{
  "num_hidden_layers": 15,
  "hidden_size": 192,
  "num_key_value_heads": 9,
  "norm": "rmsnorm",
  "positions": "rope",
  "rope_theta": 7360.0,
  "init": "normal",
  "init_std_qkv": 0.0358,
  "init_std_o": 0.0,
  "init_std_down": 0.0,
  "lr_mult_o": 1.5,
  "schedule": "wsd",
  "doc_mask": true,
  "max_steps": 7807,
  "dataset": "wikipedia_en"
}
MLP neurons of a small language model. Each row is named by its layer, matrix (gate and up: input weights) and neuron, and shows model dimensions 80-143. Each number is 128 + 24 x the weight over its row's rms, rounded and kept within 0 to 255. A neuron's up and down rows have the sign that makes its largest values positive.
After each neuron's rows, "fires in" lists the words (lower case) most often at its 100 highest values on Wikipedia text that the model never trained on. A number after a token or word is its count.

L2.gate411 [115 154 137 132 122 148 170 118 106 143 145 127  80 121 114 145 141 132 115 138 119 117 140 100 107 151 124  75 157 187 129 122 133 155 111 162 103  93 168 120 104 106 179  77  94 130 119 106 110 103 119 117 118 149 132 156 123  75 108 149  88 102 147 129]
L2.up411 [120 133 145 114 133 133  46 136 107 115 151  88 127 133 130 108 135 208 137 143 151 126  91 163 116 124 123 108 129 123 135 117  97 126 132 115 156  98 101 161 106 132 124  93 180 118 110 104 171 131 107 129 140 125 138 165 119 133 120  96  94 133 146 107]
fires in: "used" 22, "published" 12, "politician" 11, "design" 11, "designed" 8, "built" 6

L2.gate182 [114 149 106  96 125 187 160 161 127 148 170 113 157 113 136 170 135 186  91 118 131 160 124 119 159 117 150 124  89 132 135 142  84  71 113 124 129 123 127 104 120 112 160 122 158 148 108 158 142 129 148 119 147 147 132 165 168 114 105 157 168 127 149 161]
L2.up182 [131 162  93 121 113 152 202 152 105 125 160 114 143 109 147 109 128 134  96 110 125 166  65 147 105 134  85 134 119 116 163 169  98 132 115 140 110 150  80 113 125 119 144  98 134 145  93 117 168 128 164 156 106 134 129 152 103  73 126 125 120 139 161 138]
fires in: "film" 30, "films" 15, "football" 11, "midfielder" 8, "footballer" 7

L3.gate228 [141  93 102 113 136 112 179 108 163 129 108 134 179 101 101 115 111 138 130 186 136 122 157 148 134 156 132 118 139 121 121 119 145 166 115 161 160 134 119 113  89 164 123 116 122 132 143  96 126 137 103  97 128 142 169 126  99 128 100 162 106 117 180  92]
L3.up228 [173 124 157 115 122 157 112 129 142 135 161  88 126 188  81 157 134 157 146 122 129 150 151 140 126 140 140 139 147 100 107 155 122 157 113 142 144 153  77 106 110 132  84 108 154 119 143 119 137  91 118 130 159 111 174 144 137 128  91 158 161 154 114 141]
fires in: "new" 62, "newspaper" 7, "old" 4

L2.gate495 [106 120 126  85 117  97 125  96 165  82 125 129  82 139 154 109  82 164 160 133 121 135 103 160 171  73 144 126 139  74  85  94 149 113 136 116  84 134 145 108 131  90 138 100 136 136 153 157 154 127 121 142 125 169 104 158 125 139 135 124  80 119 190  91]
L2.up495 [138 101 122  72 119 127 120 102 174 126 127 140  85 134 141 131 106 192 155 171 157 147 130 148 187  69  88  93  91  93 152 108 126 108 130 117 125 155 134 124 109 143 122 123 132 161 140 155 161 120 144 137 133  97 117 131 151 141 177  94 134 122 177 119]
fires in: "three" 36, "four" 20, "six" 14, "two" 13, "fourth" 4

L2.gate74 [ 93 137 103 130  99 157 128 121 123 130 113 134 118  60 114 124 103 172 142 138 137 145 134 136 140 125 101 109 113  88 171 117 159 129 168 140 107 116 125 153  63  82 121 115 142  66 184 131 156 160 134 125  85 150 116 120 111 153 116 144 124 127 133 162]
L2.up74 [128 112  67 119 117 137 137  89 161 135 171 118 105 138 134 131 149 120 132 156 146 132 107 137 172 135 107  92 149 140 159 139 138 136 147 141 143  97 150 157  96 129 186 150 154  96 115  98 111 115 121 107 137 162 126 124 123 152  71 115 138 167 115 127]
fires in: "life" 14, "september" 13, "islands" 8, "india" 7, "england" 7, "area" 6

L2.gate291 [161 151  75 177 140 172 147 119 118 139 137 160 136 128 162 201 119 153 134 138 160 137 125 126 124 139  96 115 159  79 154 105 127 121 107 135 126 118 100 176 121 126 156 115 134  94 131 124 140 140  93 134  94 108 127 120 160 134 100 122 135 125 108 144]
L2.up291 [154 160 103 170 138 133 129 129 142 108 141 130 155 133 120 185 117 150 134 158 129 168 148 113 144 137  91 142 117  78 145 107 137 144  98 154 125 117  76 176 156 126 146  91 154 122 112  94 109 145 101  94  86 116 124 117 132 121  78 128 143 138 128 125]
fires in: "education" 19, "japanese" 12, "japan" 11, "music" 7, "april" 6

L2.gate47 [130 114  96 160 126 127 136 168 109  85 123 117 134 120 106 146 136 139 132 153 107 108 132  98 116  96 128 112 124  66 120 129 163  91 122 113 133 143 160 147 154 131 203  93 145 101 113 139 130 142 105 138 142 135 126  98 147 152  95 179 153 116 130 126]
L2.up47 [ 83 128 133  73 113 142 117 132 125 128 135 155 107 143 130 143  93 126  77 127 133  99 124 181 111 127 122 111 138 133 108 148 125 153 119 153 109 142 123  92  79  92 116 139 114 142 153 155 114  85 158 108 113  93 149 132 130 110 113 153 111  99 111 144]
fires in: "school" 15, "album" 14, "band" 12, "schools" 7, "station" 7, "or" 6

L2.gate140 [161 167 135 151 138  73 144 119 130 148 166 172 172 139 110 161 135 125 153 125 181 107 122 145 162 126 118 127 111 123 139  93 121 136 125 121 108 144 126  76 140 138  80 133 109 128 101 120 132 156 115 128 153 169 125 126 162 128 118 130 125 109 110 139]
L2.up140 [149 156 174 126 116  96 107 131 142 138 156 173 133 103 156 117 147  95 125  93  93 143 119 153 147 143 113 163 162 123 147 122 110 101 116 115 146 107 106 131 116 117 122 112 154 137 132 115 114 127 142 125 119 153 127 118 152 139 126 125 135 113 148 135]
fires in: "state" 30, "university" 16, "area" 13, "kingdom" 8, "world" 6, "title" 5

L3.gate234 [165 136 119 160 121 121 152  79  89 112 126 121 147 128  97  97 177 154 137 128 121 133 100 113 124 104 166 131  90 157 125  93 166 109  88 114 124 114 100 104 123 116 140 170 163 103 125  98 133  91 127  94 156 142  89 137 101 119  86  81 124 105 119 176]
L3.up234 [161 135 142 107 143 106 107 114 128 122 108  67 158 137  99 105 160 128 119 151 175 108 104  93 100 114 173 122 118 170 127  85 168 125 137 108 129 110 143 143 165 156 140 145 130 102 150 108  98  98 106  85 142 162 129 123  98 151  82 109 116 103 119 146]
fires in: "been" 35, "became" 24, "being" 15, "become" 8, "was" 5

L3.gate383 [153 167 137 134 114 108 169 156  92  90 117 152  73 127 107 107 137 153 133  91 117 112  81 123 109 121 168 128 114 170 159 181 167  82 114 103 127 142 124 175 131 115 145 156 149 133 114 122 115 142 140 137 151 142 119 136  80  92 115 135 132 161 153 156]
L3.up383 [144 150 132 177 111 116 171 167 116  98 123 132 117 109 102 144 130 149 121  99 140 117  99 152 119  87 166 146 124 160 148 165 160 122 118  98 146 157 159 155 113 104 140 131 124 119 103 104 100 106 191 159 141 162 116 158  85  89 114 129 142 132 174 141]
fires in: "was" 85, "remained" 5, "were" 4

L10.gate496 [132 124 150 142  80 114 149 103 116 137 107  93 128 129 155 104 153 124 124 164  94 103  97 163 100 131 134 154 120 144 107 130 116 141 120 182 102 108 116 154 118  99  77 144 110 119 137 132 107 130 134 100 145 128 124  81 111 106 127 164 142 136 131 132]
L10.up496 [124 132 146 113 158 142 149 116 120 132  71  93 129 129 137 168  78 144 128 144 124 130 124  97 114 159 108 142 137 119 127 147  83 126 143 146 111 105 122  93 122 146 118 114 133 164 131 152 127  85 139 150 117 138  78 107  94 174  88  95 151 137 159 143]
fires in: "of" 26, "although" 11, "condition" 5, "conditions" 4, "connected" 4

L10.gate312 [127 101 106 111 173 132 112 128 111 131 121 116 115  88 154 111  83 140 103 132 127 174 118 153 115 124 166 137 132 174  85  90 125 120 109 105 134 186 140 140 102  86 130 124 157 120 106 112 121 119 178 137 110 121 130 151 111 102 117 113 129  54 135 117]
L10.up312 [126 155 169 161 143 160 125 119 148 125 128 181 133 110  92 133 134  89 112 112 119 168 137 109 119 118 153 134 119 121 124  98 126 129 117 131 110 136  98 104 158 169 165 123  73 146 153 114 125 135 143 105 164 104 108  96 153 138 141 138 122 131 134 162]
fires in: "is" 38, "cm" 7, "in" 7

L3.gate12 [128  95 113 125 139 111 108 118 152 168 126  81 121 189 136 151 112 124 179 134 158 110 130 136  73 124 108 129 160  88 121 103 121 161 137 137 112 102 157 163 136 131 141 139 152  91 140 100 139 114 112 113 124 177 185 140  97 108 142 110  95  89 140 126]
L3.up12 [133 138 129 136 131 128 104 149 149 167 126 102 115 200 120 145 147 117 205 106 128 111 129 141 116 137 134 117 124  96 139 100 157 127 142  90 152 134 162 139 150 112  78 134 109 130 103 119 120 122 136 113 113 151 141 128 116 146 122 166  94  93 145 128]
fires in: "born" 24, "age" 17, "education" 8, "old" 8, "older" 5, "star" 5

L11.gate318 [ 93  97 138 146 105  89 140 160  97 105  95 117 140 136 101 104 168 120 114 164 113 142 137 136 115 164  98 109 156 155  90 135 154 111 126  96 108 105  98 131 151  98 135 145 150 112 119 108 114 134 128 172 131 112 129 151 105  91 147 130 120  71 132 154]
L11.up318 [140 100 143  85 158 128 152 105 135 126 156 153 160 125  92 131 112 131 171 157 148  68 143 153 116 130 113 159 108 150  96 154 135 121 119 103 127 135 129 120  91 134 164 152 147 112 114 167 154  89 123 146 138 136 119 157 131 115 127 124 158 134 132 156]
fires in: "be" 20, "is" 18, "himself" 7, "also" 6, "was" 5

L2.gate485 [120 132 150 140 137 140 151  89 130 128 152 135 136 143 154 143 107 155 144 120 133 136 102 125 166 136 153 167  95  83 146 174 114  90 113 151 133  78  63  98 112 135 140 111  83 152 100 132 160 128 119 132 151 146 121 132 109 116 146  91 115 144 157 129]
L2.up485 [127 111 149 129 125 135 174  99 145 164 145 119 118 142 155 123 132 149 124 126 199 159 130 143 162 146 124 160 107 114 144 189 111  76 100 177 113 104  81  97 137 134 112  94 101 151  97 139 162 100 117 155 121 129 138 158 126 102 114 101 148 152 141 139]
fires in: "other" 20, "southern" 9, "religious" 7, "regional" 7, "single" 7, "various" 6

L2.gate173 [127 129 116 145 164 176 125 156  88 142  77  87 126  98 146 139  77 108 117 129 141 155 139 115 113 128 160 110 154 188 154  85 116 136 106 110 140 152 111 135 133 125 147 143 144 125 150 130 127 119 144 116 157 156  95 129 136 123 122 124 118 143 123 111]
L2.up173 [166 168  85 105 152 163 164 196  77 141 124  92 115 141  88 121  87 122 113  73 119 126 154 170 167 156 120 142 116 149 152 165 120 104 128 131 124 137  93 119  85 122 130 155 124  86  93 129 129 144 173 163 142 106 123 132 129 101 131 102  95 117 126 163]
fires in: "in" 75, "for" 4

L2.gate234 [124 153 129 114 117 134 111 139 167 110 150 151  87 128 147 121  92 130 141 112 133  79 111 125 152 113 171  86 145 167  96 125 129 135 126 132 116 154 129  99 154  69 138 148 166 171 126 128 126 124 138 128 137 162 136 130 120 100 101 131  94 146 102 122]
L2.up234 [149 144 112 143 145 138 132 143 162 142 151 106  89 164 149 127  94 148 118 129 137  99 145 132 140  93 117  81 140 117 149 113  99 136 117 119 131 144  77 126 117 110 115 112 148 137  94 126 134 144 129 122 115 107 132 116 109 106  74 106 123 136 156 166]
fires in: "built" 18, "used" 13, "included" 9, "served" 9, "part" 9, "represent" 5

L12.gate157 [ 98 108 137 134 154 134 134 171 108 116  75 148 123  87 130  81 127 143 120  92 122 164 125 117 107 152 157 135 113 170 124  81 141 126 152 155 153 181  84 113 151 136 107 103 111 126 149 101 143 124 141 115 134 168 132 142 136  93 128  86 107 161 129 111]
L12.up157 [123 141 133 170 118  81 135 173 109 143  97 149 180 140 153 126 113 155 140 132 116 126 129 127 131 149 139 116 120 182 174 137  86 101  91  99 165 134 145  86 171 104 170 143 153 119 101 137 158 116 127  92 135 146 151 136 133 138  88  88 132  82 115 138]
fires in: "is" 33, "was" 12, "croatia" 6, "independent" 4

L2.gate20 [108 113 114 108 108 125 163 153 167 106 115 144 132 139 183 111 109 150 126 173 154 115 155 150 123  90 114 128 143 108 137 138 123 146 133  99 100 119  94 109 121 116 161 110  93 117 166 123 133 137 139 146 132 135 148 180  97 163 100 150  96 107 171 115]
L2.up20 [143 123 104 115 112 153  96 101 217 117  90 151 131 156 161 120 151 103 110 157 160 103 133 122 143  90 163 148 138 150 104 116 132 169 119 135 118  69 120 113 144 132 132 116 107 160 149 126 154 130 145 147 128 162 130 146 134 140 127  89 103  98 147 148]
fires in: "two" 23, "three" 15, "six" 14, "four" 14, "number" 14, "one" 14

L2.gate194 [135 144 117 159 144 152 147 163 127 187 133 154 130 144 146 120 145  98 152  80 120  98 137 133 142 137 137 143  67 126 117 118 136 159 106 122 112 160 171 112 169 122 133 109 112  91 170 161 150 154 129 130  94 149 133 124 121 109  89 170 106  93 166 125]
L2.up194 [115 147  99 127 150 109 137 169  90 168 141 133 140 123 129 134 148 138  77 109 154 120 135 103 127 131 108 136  80 111 119 121 117 135 110 119 100 120 127 151 166 166 122  95 152 132 101 133  98 157 138 106 121 108 101 103 128 112 115 159 110  96 142 160]
fires in: "film" 20, "by" 12, "album" 9, "director" 7, "films" 5

L2.gate219 [100 171 141 152 146 143 130 112 171 187 138 121 115 132 102 147 124 165 150 175 130 111  94 169 117 145 130 137 116  59 115 114 147 106 135 111 151  87 124  87 165 153 133  74 165  59 124 101 133 112  99  84 159 160 134 126 178 131  99 125 139 127  75 108]
L2.up219 [ 70 152 102 122 144 139 137 116 137 129 135 100  98 146 129 125 138 161 111 162 142 153 150 163  99 122 106 134 113  95 130 148 153 118 142 148 126 135  88  87 137 154 137  93 173 106 121 114 125 138 102 102 148 121 102 126 176 152 113 132 118 160 106 136]
fires in: "california" 15, "japanese" 14, "australia" 13, "japan" 11, "london" 11, "1993" 10